config = dict(
    d_model=160,
    n_kv_head=4,
    head_dim=32,
    vocab_size=4096,
    activation='gelu',
    rope_fraction=0.25,
    init_std_qkv=0.0485,
    warmup_steps=200,
    steps=8180,
    dataset='wikipedia_en',
)
MLP neurons of a small language model. Each row is named by its layer, matrix (up: input weights) and neuron, and shows model dimensions 16-79. Each number is 128 + 24 x the weight over its row's rms, rounded and kept within 0 to 255.
After each neuron's rows, "fires after" lists the tokens most often just before its 100 highest values on Wikipedia text that the model never trained on. A number after a token or word is its count.

L5.up87 [145 156  93  80 163 124  70 143 105 131 125 131 105 144  95 104  91 184 123 147  95  93  76 101 145 144 161 114 106 134  94 115 111 116 138 124 136 162 139 129 141 117 156 206 122 170 138 112  75 131 125 133 103 167 119 155 122 123 133  92 144 127 128 118]
fires after: "\n" 36, "d" 7, "." 7, "ust" 6, " Ad" 4, "ch" 4

L3.up255 [123 127 154 155 100 121 146  94  68 160 119 100 127 112 110  85  71 139 133 118 152 143  72 117 143 122 141 127 152 125 163 142 149 100 123 141 175 126  93 141 152 154 149 116 127 136 111 123 132 111 129 170  95 118 124 117 117 140 135 140 100 140 106 146]
fires after: "9" 57, "2" 9, "3" 6, "0" 6, "8" 6

L2.up309 [128 175 125 145 130 153 146 112 139 133 131  94 144  88 106 141 121 104 130 136 110 161 101  95 117 138 141 147  99 140 178  98 138 111 111 165 119 135  81  84 134 114 109 165 108 140 110 163 109 127  87 140 135 119 166 118 165 122 106 149 136 129 128 101]
fires after: "1" 21, "2" 12, "7" 12, "5" 10, "6" 6, "3" 6

L6.up100 [151 126 120  83 142  95 120 119 121 141 183 141 152 109 121 158 111 133 120 156 104 117 130  95 151 136 117 131 113  95 106 132 185 102 114 139 143 116 106 135 162 118 129 109 108  94 160 119 164 122 165 108 171  93 141 137 113 148 109  90 134 162 142  96]
fires after: " |" 31, "." 9, " to" 7, "p" 6, " p" 6, " resp" 4

L2.up206 [137 136 181 142 131 130 102 105 133 121 117  91 125  70 133  92 142  90  69  99 155 184 126 141 117 134  91 137 122 153 148 154 109 110 159 145 151 140 121 102  68 132 111 168 144 130 102 139 116  86 128 135 150 144 131 164 123 137 103 170  84  99 119  94]
fires after: " L" 32, " l" 13, "\n" 10, " B" 5, " Country" 4, " H" 4

L8.up189 [123 137 162 142 103 104 131 192 141 164 149 118 135 152 158 134 107 160 124 143 130 126 193 119 134 116 119 145 105 118 148 163 105 106 136 115 133 131 145 154 152 126 181  77 160 170 164 155 164  87 120  92 147 126 101  90 120 154 121  79  91 162 131 139]
fires after: "9" 28, " V" 12, " f" 6, " N" 6, "\n" 6, "V" 5

L9.up606 [111 120 130 115 116 129 178 103 125 147 165 190  85 136 105 127 152 134  89 129 146 111 123 135 149 113 121 138 148 129 134 169 111  95 112 125 155 126 146 140 125 115 152 134 120  81 137  85  97 116 142 122  87 114 103 146  94 114 126 150 134 147 142  77]
fires after: " |" 38, ";" 24, "4" 10, "2" 8, "1" 6

L5.up64 [132  82 141 107 120 166 103 118 131 130 107 145 135 141  91 128 120 118 117 142 164 165  76 130 107 123 143 148 180 118 119 140 125 110 205 174 156 107 165 153 146  87 136 145 117 143 131 136  99 172 169 135 116 107 112 116 108 141 123 165 142 132 137 154]
fires after: "'" 34, " Ass" 7, " " 7, "s" 6, " ass" 4

L3.up179 [147 178 139 121 146 171 114 101 128 157 126 107 145  59 127 135 149 147 110 133  89  85 131 219 146  94 148 113 136 103 115  80 122 114 125 130 150 132 126 134 167 142 139 133 124 165 133 121 101 101 121 119 146 112 129 137 159 141 137 159 158 130  96 107]
fires after: "1" 25, " U" 9, "°" 8, " Ok" 7, " " 6, " C" 5

L3.up637 [134  94 177 116 104 120  89 104 143  89 154 106 153  96 131 115 124 143 121 122 142  80 142 145 116 139 118 135 126 115  77 107 122  99 122 111 153 166 164 132 136 138 106 130 141 109 168 134 107 143 147 133 110 127 118 126 115  89 115 125 193 110 124 139]
fires after: " D" 18, " f" 8, " d" 8, "pp" 8, " w" 6, " hig" 5

L5.up633 [165 105 101 104 119 148  97 112 152  90 105 123 116 122 152 125 111 119 127 155 136 142  87 141 158 138 113 100  96 146  95 119 168 139 140 137  98 139 126 124 143 139 151 106 137 148 125 182 129 153 143 120  93 142 122 112 164 152 137 129 122 157 155 146]
fires after: " " 76, "2" 7

L6.up296 [106 153 141 116 110 106 137  93 105 169 155 100 104 160 173 136 111 151  96 141 144 152 119 110 146 164 119 130 120  97 120 164 149 114 184 111 113 114 179 174  89 152 126 160 141 111 130 116 101 125 110 139  99 132 104 168 107 175 139 185 140 149 138 103]
fires after: " |" 20, " P" 18, " M" 16, "M" 8, "P" 7, " p" 5

L5.up54 [139 139 133 136 142 134  72 106 125 143 125 196 131 163 121 157 132 129 130 113  69 142 163 131 146 131 126 139 115 181  79 115 158 111 112 148 127 166 109 125 136 121 109  87 139 152 126 134 130 127 155 118 141  96 104  70 147 100  91 146  98 140  94 112]
fires after: "," 35, "0" 20, " bro" 5, " feat" 4, "l" 4

L5.up341 [158 109 137 119 105 118 151 106 151 135 165 115 145 132 131 136 137 147 108 143 150 113 111 195 119 121 128 153 150 122 112 137 130  99 150 153 113 105 131 129 137 154 145 135 170 169 151 131 156 124 112 172 101 130  73 126  90 129 162 164 145 105  98 125]
fires after: "″" 19, "°" 17, "0" 17, " S" 11, " del" 6, "S" 5

L3.up11 [151 103 106 126 161 147 156 113 105 159 104 120 166  91  92 137 130 154  88 120 144 150 113 104 113 164 119  90  99 136 115 124 110 112 124 109 138 127 146  92 120 148 155 155  81 127 111 129 127 171 106  94 152 133 142 114 132  90 171 146 147  84 103 143]
fires after: " H" 37, " h" 16, " F" 11, " b" 7, " B" 7, " R" 5

L5.up119 [109 135 142 152 125  91 133 129 163 138 130 167 138 105 136 131 142 102 119 147 142 109 140 142 139 111  98 134 123 194 113 135 124 132 128 106 146 144 158 120 127 117 125 149 125 130 127 129 186 120 147 174 133 117 109 106 107 146  66 153 168 119 138  93]
fires after: " is" 15, "ic" 12, " was" 9, " number" 8, "E" 6, " the" 6

L6.up101 [142 170 140 110 121 113 115 101 157 115 197 138 170 107 155 152  97 141 126 148 127 125 119 122 166 161 130 164 190 142 136 115  90 125 111 129 133 125 148 133 136 133 162 100 127 102 137 152 144 162 126 129 106 142 116  98 144 138 121 127 137 134 144 154]
fires after: " the" 35, " l" 10, " P" 6, " p" 5

L2.up160 [121 138 155 158 143 171 134  94 151  88 121 124 126 152 156  84 142 155  89 136 142 122  86 141 186 112 129 153 142 147 183 139 104 147 142 113 118 139 169 148 141 146 103 123 124 135  91 106 116 159 149 112 107 135  95 157 148 120 134 119 116 147 126 112]
fires after: " M" 49, " K" 10, "ú" 5, " m" 4, " U" 4

L6.up4 [103 107  96 137 105 102 150 159 152 175  99 134 105 127 139 117 140 124 136 135  97 121 192 152 139 142 177 150  68  95 122 134 108 105 105 128 148 148 160 138 143 114 178 123 138 122 103 132 118 132 107 153 127 118 141 157 105 138 112 119 115 153 142 113]
fires after: "\n" 88

L2.up311 [ 94 119 129 157 151 129 153 141 100 103 155 164 134 132 118 127  78 125 120 150 165 124 135 148 137 128 138 104 157 152 106 140 189 129 153 158  88 111 152  95 150 103 153 170  75 136 119 100 152  90  83 152 117  90 131 139 124 128 106 159 154 120 125 146]
fires after: "D" 15, " \"" 14, " (" 14, "A" 11, "C" 9, "\n" 8

L11.up589 [121 116 105 165  95 118 134  68 122 148 100 162 109 143  85 126 164 112 118 118 142 135 134 135 128 140 151 167 115 129 122 118 169 149 120 105  82 112 167 151 140 131 126  85 116 113 107 146 141 129 117 149 123  97 130 125 109 124 105 174 100 143 134 164]
fires after: " " 63, "–" 18, "\n" 7, " (" 5, "===" 4

L5.up484 [171 123 103 135 112 115 144 161 169 171 128 116 160 118 115  96 103 133 155 106 109 121 157 134 120 159 152 146 137 161 130 129 107 159 115 129  99 167 118 104 150 147 172 131 131 119 139  84 148 119 146 122 127 112 130  90 138 138  99 139 120 137 114 113]
fires after: "\n" 93

L6.up532 [142 120 144 134 120 154 123 106 138 157 133 130 142 152 112 112 153 136 128 146 122 147 138 155 108 102 119 104 129 128 131 107 126 122  99 121 121 148 140 111 129 104 150 145 135 179 164  98 124 122  89 131 120 125 110  89 115 121  90 138 124 148 103 167]
fires after: " B" 20, " T" 16, " F" 8, " qu" 6, " St" 6

L5.up631 [124 129 131 150 157 126 110 105 103 150 150 157 152 127 153 128 142 168 145 139 148 155 130 114  99 154  85 114 113 136 155 138 106 148 118  98 127  90 127 158 179 103 128 141 102 107 144 163 103 146 130 100 139 134 106 118 130 128  97 130 130 121 141 128]
fires after: " a" 24, " an" 20, " A" 11, " An" 11, "a" 4, " pro" 4

L2.up238 [137 106 105 107  83 122 113 149 155 122 155 127 133 164 104 105 159 104 115 109 164 140 101 191 111 131 176 150 132 119 101 132 119 143 127 141 135  94 162 120 132 126 130 151 134 126 143 143 162  99 138 106 131 112 173 103 153 157 130 126 153 123  85 133]
fires after: " D" 39, " d" 9, " L" 8, " Re" 7, " Ex" 7, " ad" 6

L2.up621 [103  95 118 138 113 135 157  88 126 136 131 164 145 107 129 131 143 163 133 134 125 100 119 127 150 102  77 125 135 124 119 162 128 128 135 153 122 120 142 197 110 133 108  80 129 115 156 133 164 105 130 148 139 113 164 125 157 138 131 148 131 163 152 130]
fires after: "p" 21, " p" 16, " P" 12, "ep" 4, "P" 4, "el" 4

L2.up581 [167 138 113 140 122 117  85 113 141 138 128 120 108 195 132 105 127 150 113 132 122 100 158 168 117 174 120 147 156 117 144  94 123 162 112 129 151 128 151 116 175 144  90 171 118 117 126 115 142  95 129 104 118 146 149 139 104 158 132 112  84 149 137 164]
fires after: " D" 27, "D" 20, "R" 7, "O" 7, "P" 6

L2.up466 [110 126 136 164 139 157 131  83 151 162 133 155 135 113 126 109 135  94 128 142 132 124 147 157 122 133  80 121 118 162 165 113 118 110 139  97 118 142 130 129  98  84 106 154 140 131 125 108 119 139 103 132 166  88 105 133 103 142 112 134 127 133 118 137]
fires after: " G" 16, " E" 10, " D" 10, " M" 10, " F" 9, " L" 7

L3.up494 [128 117 116 142 125 114 115 121 144 130 181  75 129 129 110 176 169 118 169 152 139 144 163 154 158 172 141 139 117 137 127 127 113 137 162 144 160 155 142  94  82 109 127 124 144 101 103 121  96 100  79 116 138 117 114  93 113 107 120 136 145 112 161 183]
fires after: "\n" 32, " d" 18, " f" 17, " P" 8, " p" 4

L2.up566 [157  97 162 134 122 105 145 106 175 135 126  98 169 112 175 121 156 118 135 148 137 140 108 112 105 164 146 134  76 151 129 111 121  88 125 160 113 120 100  91 134 131 114 140 141 129 119  84 125 113 133 126 127 116 135 107 138 118 139 156 127 118 149 152]
fires after: " f" 32, " P" 12, " c" 11, " t" 8, " F" 6

L2.up348 [145 141 110 164 119 146  72 135 128 154 117 117 114 116 136 105 162 147 135 105 162 126 113 151 135 123 138 160 139 154 144 115  93 153 145 160 158 134 146 167 106  97 119 137 163 126  84  95 127 107  98 115 143  85 116 119 103 129 163 159 122 112  97 142]
fires after: " C" 18, " Al" 13, " F" 10, " M" 6, " H" 6

L6.up35 [120  95 105 134 118 172 117  94 168 119 111 100 111 148 110 119  92 140 124 114 158 176 139 115 119 130 101  80 154 127 149 124 158 131 118 105 149 115 135 129 135 153 110 139 100 149 144 121  93 120  72 150 178 107 125 109 138 121 104 102 118  82 111 144]
fires after: " d" 16, " D" 11, " J" 8, " Bill" 7, "l" 7, " W" 7

L6.up417 [110 120 132 122 118 124 102 108  83 145 119 144 167 131 162 124 168 156 159 144  93 119 160 181 186 131 105  99 139 145 111 109 153 126 122 132 130  70 119  83 124 125 104 133 147 135 122 130 133 100 138 134 161 127 199  85  97 138 114 169 126 129  91 128]
fires after: "," 28, ":" 13, "′" 12, " $" 4

L8.up310 [110 109 127 131 116 110 112  70 115 127 103 100  74 113 120 158 147 156 143 123 120 113  61 135 130 140 105 100 112 117 122 163 173  92 140 133 152 172 159 116 133 110 129 130  97 105 140 122 154 146 182 132 118 121 123 161  85 128 154 129 107 174 145 114]
fires after: "2" 37, " (" 26, " " 21, " A" 4

L8.up562 [108 149 130 122 117 137 134 166 138 126 124 146 147 146  78 121 120 155  83 137 174 145 146 143 154 141 115  79 136 122 155 146 147 106 151 134 151 155 122 150 176 133 133 105 137 129 135 113  95 131 137 204 154 136 117 122 120 138 159 127 134 144 204 106]
fires after: ";" 84, " |" 15

L2.up22 [104  75 136 157 123 107 161  84 154 160 134 109 135  89  63 149 119 124 102 116 111 138 141 135 133 118 190  96 145 139 119 133 161 133 145 174 124 112 125 134 118 149 136 146 134 132  93 119 103 150 138 101 127 136 113 150 107 148 128 104 144  80 119 132]
fires after: " St" 23, " G" 14, " S" 7, "ö" 6, " D" 6

L5.up66 [121 128 136 133 117 165 116 116 158 132  89 138 165 130 133 129 137 159 149 153 157 178 127 150 144 110  96 131 181  97 144 135 117 168 107 123 132 110 124  84 190 122 164 133 103  93 134  92 126 132 129 131 124 170 120 136 125 105 133 111 155 134 167 144]
fires after: " the" 24, " The" 8, "A" 8, " No" 8, "The" 7, " A" 7

L11.up453 [154 109 119  82 149  92 105  93 128 139 116  91 131 120 168 142 138 133 107 129 156 139 159 145 164 115 151 139 155 127 133 100 118 127 134 150 118 126 118 120 139 161 168 162 152 130 161 144 185 111 144 105 133 125 177 125  93 120 114 129 122 122 115 104]
fires after: "°" 20, "″" 16, "5" 7, "6" 7, " age" 4

L3.up302 [171 100 143 124 126  95  98 167 108 154 125 109 134 174 120 140 134 111 110 124 150 139  99 115 126 129 123 148 130 134 129 131 107 156 132 121 150  84 110 105  87 132 124 120 128 160 162 108 142 127 147 122 104 124 123 156 119 104  89 119 139 173  90 101]
fires after: "\n" 43, "\"" 18, "." 9, ".\"" 5, "B" 5

L6.up462 [133 112 156 129 115 132 136 148 126 107  72 134 145 122 163  99  73 127  60 146 142 133  86 141 106 153 129 135 138 158 148 132 155 181 156 117 141 100 132 126 151 113 123 149 123 175 141 111 130 128 105 143 160 107 118 175 114 116  68 178 154 135 107 140]
fires after: "'" 68, " h" 7, "\n" 5

L2.up233 [135 176 157 154  67 166 120 122 101 139 138 144 133  96 142 112 168 146 149 125 128 129 116 112 173 162 120 135 145 131 129 101 135 114 127 130 168 144 120 149 156 155 130 147 122 102 125 119 101 122 123 126  97 131 101  92 130 111 107  98 136 125 129 135]
fires after: " c" 25, " m" 21, "m" 5, " C" 5

L5.up154 [ 97 104 161 127 125 118  86  58 126 118 137 109 134  96 116 106 104 141 135 107 112 119 153 174 101 162 109 111 118 107 122 127 107 118 115 139 126 133 181 118 134  81 148 177 145 115 123  76 139 122 107 125 100 159 146 135 122 170 127 116 142 132  99 162]
fires after: " D" 19, " res" 8, " d" 7, " S" 6, " mat" 6, " •" 6

L3.up249 [ 79 121 117 107 138 134  80 160  97 135 141 151 153 108  89 128 150 112 144 122 146  89 140 125 124 146  81 148 106 161 196 192 152 112 105 155 110 117  90 115 167 104 122 124 123 139 175 135 133 116 101 119 105 137  89 109 132  96 131 107 137 129 115 136]
fires after: "b" 16, " B" 12, " d" 8, "B" 7, " dou" 7, " b" 5

L8.up532 [167  88 125 120 142 100 122 117 132 111 147 117  95 164 143 149  79 107 152 110 131 144  78 172 130 113 153 153 128 141 130  94 137 153  97 140  85  99  94 119 123 134 140 146 136 126 189 134 124 118 144 162 131  65 166 136 115 144  70 176 137 103 108 140]
fires after: "." 31, " h" 10, " D" 8, " H" 7, " L" 5

L11.up89 [164 104 193 101  92 115 140 114 162  93 112 125 122 170 147 112 149 136 169 139 136 130 128 152 130 123 131 119 115 156  87 134 131 163  75 152 128 124 137 172 135 126 122  94 156 132 107 157 111 106 153 161 138 149 122  86 111 155 143 132 141 135 123 117]
fires after: " " 28, "\n" 18, " (" 7, " Y" 5

L3.up484 [134 141 101 148 130 174 123 158  90 157 109 142  95 114 120 111 133  97 138  67 127  91 147 120 134 121 119 154 127 145  88 147 118 135 114 151 164 105 119 136 163 140 123 116 157 198 130 143 173 198  99 124 140 107 131 129 150 113 118  95 137  96 106 145]
fires after: "0" 29, " sc" 7, " C" 6, "c" 5, " El" 5, "C" 5

L11.up257 [138 134 108 124 108 154 124  86 131 117 181 119  99 111 125  90 107 140 134 153 156 140  55 129 113 146 145 149 110 128 132 137 162 108  93 159 120 129 131  94 111 113 119 153 147 139  79 115  72 136 101 180 106 115 160 158 121  96 150 146 111 141 120 127]
fires after: "1" 27, "0" 19, "7" 11, "8" 11, "2" 5, " |" 4

L9.up416 [162 128 124 136  92 117 185 109 139 116 141 183 120 148 123 159 112 156 112 155 129 135 140 111 112 153 153  91 153 144  95 129 167 131 114 132 101  84 134 109 179 156  91 169 144  83 146 143 119 149 145 104 160 113 171 116 151 133 165 123 103  98  68  94]
fires after: " \"" 36, "\n" 26, "." 4

L3.up51 [107 138 122 149  97 129 103 138 172 129 121 123 126 143 128  93  87 149 135 136 145 109 152 158 109 150 145 134 157 121  57 123 159 140 129 144 156 113  99  92 150  98 113 161 155 144 116  87 115 170 120 163 119  94 118 141 142 160 148 147  88 127 146 138]
fires after: "S" 13, " s" 13, "-" 12, "M" 8, " b" 6

L5.up588 [137 115 122 158 118 127 113 152 143 120 122 161 105 153 147 120  85 153  93 109 121  81  82 175 169 113 122 157 147 162 125 149 130 125 130 144  96 122  95  99 157 105 128 172 147  72 116 118 142 136  96 197 127  69  99 146 146 164 134 154 112 123 131 124]
fires after: "M" 23, "S" 13, " Y" 11, " S" 10, " h" 8

L9.up476 [146 129  97 163 128 138 169 107 100 117 175 140 108 141 134 140 126 118 157 168 117 136 116 123 108 167 144  89 138 126 156 154 159  92 121 115 144 142 157 168 123 140 139 159  90 114  94  76  78 117 123 143 133 142 111 137 149 155 135 125 138  98 133  87]
fires after: " |" 28, ";" 13, " In" 5, " (" 5, "p" 4, " p" 4

L2.up548 [148 122  84 112 130 118 149 152 150 135 125 111 117 106 120 160 124  80 142 155 108  88 125 174 106 127 136 143  75 127 115 147 139 115 139 128 130 116 109 108 162 157 121 124 139 140 152 127 124 135 113 109 124 125  93 118 157 105 110  97 133 125 132 112]
fires after: " b" 24, " B" 21, " |" 6, "B" 4, "D" 4, " We" 4

L6.up484 [101  97 106 160 129 145 159 129 166 128 124 147  60 133 122 114 113 159  70 134 181 123 139 138 159 122 124 169 136  88 116 120 146 170 130  98 180 129 152 124 177 115 150 129 123 108 159 141 151 126 122 118 105 131 134 107  80 112 130 104 122 123 119 182]
fires after: "0" 29, " dec" 17, "9" 17, " Acc" 8, "inc" 5

L9.up198 [147  78 167 101 107  95 127 153 114 102 114 120 123 151 126 161  90 129 135 123 168 112 103 126  90 139 121 127 134 144  97 161 136 139 128  96 108 103 104 113 181 138 161 123 146 102 106 149 159 138 142 105 100 125 126 130 163 127 147 167  98 129 126 137]
fires after: " " 71, " (" 19

L3.up361 [108  73 123 130 135 137 119 120 109 163 112 127 138 133 155 133 127 163 113 121  95 123 133 131 124 149  99 108 118 137  98 142 132  84 103 136 137 187 146 159 136 116  89 128  97 151 144 117 146 165 123 100  93 137 114 118  92 116 102 115 154 119  84 138]
fires after: " H" 24, " h" 18, " |" 13, " w" 7, " ro" 5

L2.up154 [104 114 155 126 169 105 134 119 128 134  95 136 157 135 109 131 180 104  78 112 154 101 120 147 133 132 120 132  99 133 175 116 113 120 140 143  88 140 149 123 119 145  92 117 146 128 103 112  90  90 151 118 117 139  97 122 114 117 120 124 151 137 110 129]
fires after: " H" 40, " G" 11, " J" 9

L6.up528 [127 111 116 152 170 131 154 100 134 156 136 170 142 152 143 111 121 146 134 132 183 145 120 124 121 109 140 100  98 153 147 130 130 109 120 167 140 118 105 149 143 110 113  79 119 148 112 118 131 135 110 177 141 114 124 136 104 133 163  84  92 144  82 133]
fires after: " T" 34, "ib" 11, "T" 7, " Y" 7

L3.up106 [144  73 108 155 159  90 165 100 141 100 130 173  95 118 102 148 102 118 108 118 136 151  72 105  96 145 115 109 108 141 150 149 119  91 120 126 144 108 148 137 143 187 103 116 115 172 119 162 145 109 169 104 126 109 142 185 155 132 121 129 107  89  97  97]
fires after: " B" 27, " H" 14, " W" 10, " G" 6, " b" 4

L3.up541 [128 138 130 131 144 126  89 108  96 112 122 142 113 144 146 138 180 132 195  78 131 163 116 136  89 125 115 200 144 110  81 145 135 126 119 108 124 124 157 123 125 131 144 137 138 116 141 122 107 131 116  99 124 148  72  90 147 146 128 148 159 121 128 131]
fires after: " a" 15, " an" 12, " sing" 11, " or" 8, " tit" 5

L2.up532 [145 135 144 132  91  72  82  76 182 157 141  61 135  91 106 136 131 165 117  96 141 121 153 141 161 139 128 134 130 152 125 131 113 113 123 133 101 162 128 138  90 121 116 130 136 130 109 118 111  89  97 145 145 143 117 143 114 123 177 126  91 133 112 136]
fires after: " M" 18, " S" 14, " F" 11, " P" 10, " R" 8, " D" 7

L5.up405 [116 113  97  97 163 144 133 114 141 138 143 163 128 149 121 106 169 137 103 151 114 133 145 125  94 124 120 125 121 115 126 149 121 140 129 123  61 143 122 133 153 176 106 150 154 144 150 118 147  83 155 105 133 140 167 157 138 112 133 142  66  96 106  95]
fires after: "\n" 25, " County" 17, " It" 4, "{" 4, "." 4

L3.up6 [177 109  69 107 138 125 112 129 128 140 153 105 160 109 134  79 144 131 151 131 117 126  58 134 151 147 143 104 146 133 177 168 120 120 138 116 100 123 108 121 119 124 125 112 118 137 148  91 109 141 164 149 140 147 121  85 115 104 121 116 149 167 124 143]
fires after: " on" 26, " In" 8, " At" 8, " in" 7, "On" 7, " On" 5

L2.up195 [133  79 174 110 109 128 128 120 108 151 171 137 132 135 125 119 133 103 115 128 143 138 117 144 107 119 119 171 146 146 119 113 118 117 115 158 144 106 146 158 143  88 177 112 101 157 112 132 152 133 129 126  84 101 102 141 149 116 147  96 109 160 136 105]
fires after: "\n" 40, " of" 8, " Gu" 8, " in" 4, " |" 4

L8.up268 [140 161  91  87 118 167  88 134 125 165 153 139 166  99 141 121  78 149 140 145 109 132  72 102 145 120 123  76 168  94 157 119 106 135 113 150  75 151 132 111 152 101 112 102 106 117 134 157 153 111 164 141 131 153 107 122 115 101 146 117 108 131 157 140]
fires after: " the" 40, "." 20, " –" 4

L6.up330 [170 134 144 108 142 166 159 124 149 133 126 120 131 131 155 104 147 146 129 116 119 102  80 115 149 170 125 143 140 119 142 110 170 180 101 151 141 147 122 133 122 124 109 193 137 114 118 149 169 152 117 128  92  89 111 128 155 200 140 119  97 109 126 104]
fires after: " M" 34, "m" 13, "M" 8, " m" 8, "h" 4

L5.up325 [126 135 163 161 139 123 123 109 131 142 128  78 129 128 125 102 159 112 113 167 138 153 164 158 142 134 148  95 122 115 157 105 142 130 120  89 164 136 123 138 136 122 121  97 144 124 115 119 161 171  93 142 152 128  90 167  92 128  81 142 131 121 119 112]
fires after: " F" 14, " f" 12, " T" 11, " K" 9, "\\" 7, "I" 7

L2.up469 [167 109 128 146 144 141 147 109 115 157  97  74 162 171 113  85 159 130 128 145 157 145  80  95 146 140 150 117 144 133 143 172  77  97 131 111 123 189 148 147 119 152 142 149 129 131 132 130 121 108 140 139 130  96 105 101 129 150 108  83 122 153 102 154]
fires after: " H" 13, " +" 10, " W" 10, " In" 9, " in" 8, " Sw" 8

L2.up521 [169 114 126 121 166 115 134  95 155 105 154  83  99 111 144 159 143 142 141 161 166 123 102 164 123  64 119 125 179 125 119 137 116 159 124 113 118 122 123 133 174 116 121  76 145 134 117  97  96 118 101 132 127 107 124 137 156 119 146 126 141 164 152 177]
fires after: " tem" 10, " U" 10, " F" 10, " Ok" 8, " sp" 7, " I" 5

L6.up490 [152 147 124 171 125 125 164 109  94 131 105 139 121 120 135 123 135 118 177  80 134 116 146 108 124 127 112  94 113 158 112 176 151 127 142 148 146 140 137 114 168 115 145 139 137  99 139 110 140  90 141 125 100 133 164 145 104 103 103 139 138 137 123 117]
fires after: " " 32, "0" 15, "2" 10, "3" 9, "1" 8, "6" 6

L11.up405 [143 106 120 125 157 103  72 118 142 114 142  80 104 133 101 124 104 152 100 168 115 132 125 124 148 131 115 145 113 114  94 126 129 136 138 132 145 130 119  69 160  73 133  89 143 152 154 131 118 121 181 127  89 115 110 132 103 128 148 141 144 135 116 140]
fires after: "0" 18, "9" 9, "7" 9, "2" 8, "4" 8, "5" 6

L2.up358 [143 163 116 137 119 154 128 119 140 107 153 149  77 109 125  95 132 158 115  70 109  91 117 150 178  99 101 134 113 123 138 140 155 144 128 103 143 134 167 188 134 149 113 165 142 149 142 161 106 129 118 108 115 111 139 133 151 157 114  91  85 112 121 139]
fires after: " D" 20, " C" 16, " c" 7, "á" 5, "ñ" 4, " Ph" 4

L2.up139 [129 141 123 117 151 144 124 135 123 167 146  88 147 167 147  99 149  84 132  85 160 123 132 128  94 146 131 170 118 111 142 153 111 125 120 148 148 166 189 187 127 109 172 140 136 105 114 123 151  79 131 148 114 138 140 139 130 129 121 152 138 136 115 130]
fires after: "\n" 50, " (" 24, " Con" 4, " \"" 4

L3.up636 [147 133 113 115 116 135 134 130 116  92 139 125 122 178 132 118 106 141  89 168 142 107 134 134 121 140 167 108 162 132 124 119 140 126 103 165 107 142 131 128 136 146 133 140 113 149  51 115 131 106 166 118 147 115 147 123 142 172 124 113  99 152 157 164]
fires after: " G" 17, " D" 10, "g" 9, "z" 6, "D" 6, " Z" 5

L2.up164 [150 132 130 132 123 163 129  98 159 133 162 126 162 136 173  85 191 146 132  75 121 112  97 131 140  93 119 146 105 156 134 124 138  99 105 127 152 113 167 147 104 118 131 120 142 117 108 119 112 106  90 162  91  94 108 154 108 151 145 104  96 160 112 159]
fires after: " S" 17, " T" 16, " Sh" 13, " Y" 12, " Sa" 6

L5.up615 [143 155  72  95 155 142 133  89 138 157 119 103 101 150 176 104  74 150 110 130 116 151  84 164 114 127  83 138 132 137 117 105 126 149 119 135 116 120 156 132 126 103  98 149 124 134 121 118 125 137 128 130 141 148  92 172 144 134 121 106 165 125 131 167]
fires after: "G" 19, " G" 15, " T" 7, "P" 6, " Cent" 6

L11.up99 [ 68 148 119  89 126 142 112 132 115 123 171 149  93 103 120 107  97 127  75 199 108 176 138 122 100  88 140 117 182 114  78 157 163 122  98 131 147  82  64 160 107 114 106 153 124 154 138 128 119 134 163  77 136 134 105  94  99 177 150 107 133 106 111 150]
fires after: "," 15, " was" 12, "-" 6, " b" 6, "″" 6, " w" 5

L2.up64 [182 112 147 119 124 117 152  81 172 133  76  98 156 101 123  97 113 124  82 143 168 109 152 143 169 116 123 107  93 164  87 129 146 143 116 117 110 121 128 137 158 148 131  98 124 165 117  88 131 129 140 133 147 144 146 117 138 102 176 141 120 145 160 101]
fires after: " H" 17, " F" 12, " h" 10, " T" 8, " W" 7

L2.up297 [115  83 110 143 144 165 164 157  97 112 113 118 141 113 153  83 128  99 112 118 182 129 116 140 120 104 107 148  91 139 154  99 129  72 157 129 162 170 116 141 104 128 145  99 158 158  97 159  94 148  95 152  87  92 117  79 149 126 161 148 152 109  78 164]
fires after: " United" 16, " U" 13, " C" 9, " n" 5, " r" 5, "C" 5

L9.up489 [144 165 139 125 171 134 150 134 127 133 170 145 141 109 131 138 128 114 134  61 151 109 103 140 163 129 121 168  96 155 137 119 140  95 145 152 122 150 151 134  91 130 115 161 119 157 164 135 128  91 166 120 122 125 123 122  81 107 118 158 133 123  95  92]
fires after: "4" 15, "5" 13, "8" 12, "2" 10, "3" 10, "0" 6

L6.up473 [135 143 144  83 106 125 162  94 138 146 112 127 182 110 102 123 175 119 117 184 148 137 106 122 172 102 147 136  92 130 102 119 102 107  73 155 119 143 133 174 158 116 164 111 102 132 138 119 117 112 108  85 175 151 141 101 152 153 107 116 117 133 107 109]
fires after: " U" 21, "N" 13, "U" 10, " for" 8, " P" 6, " S" 5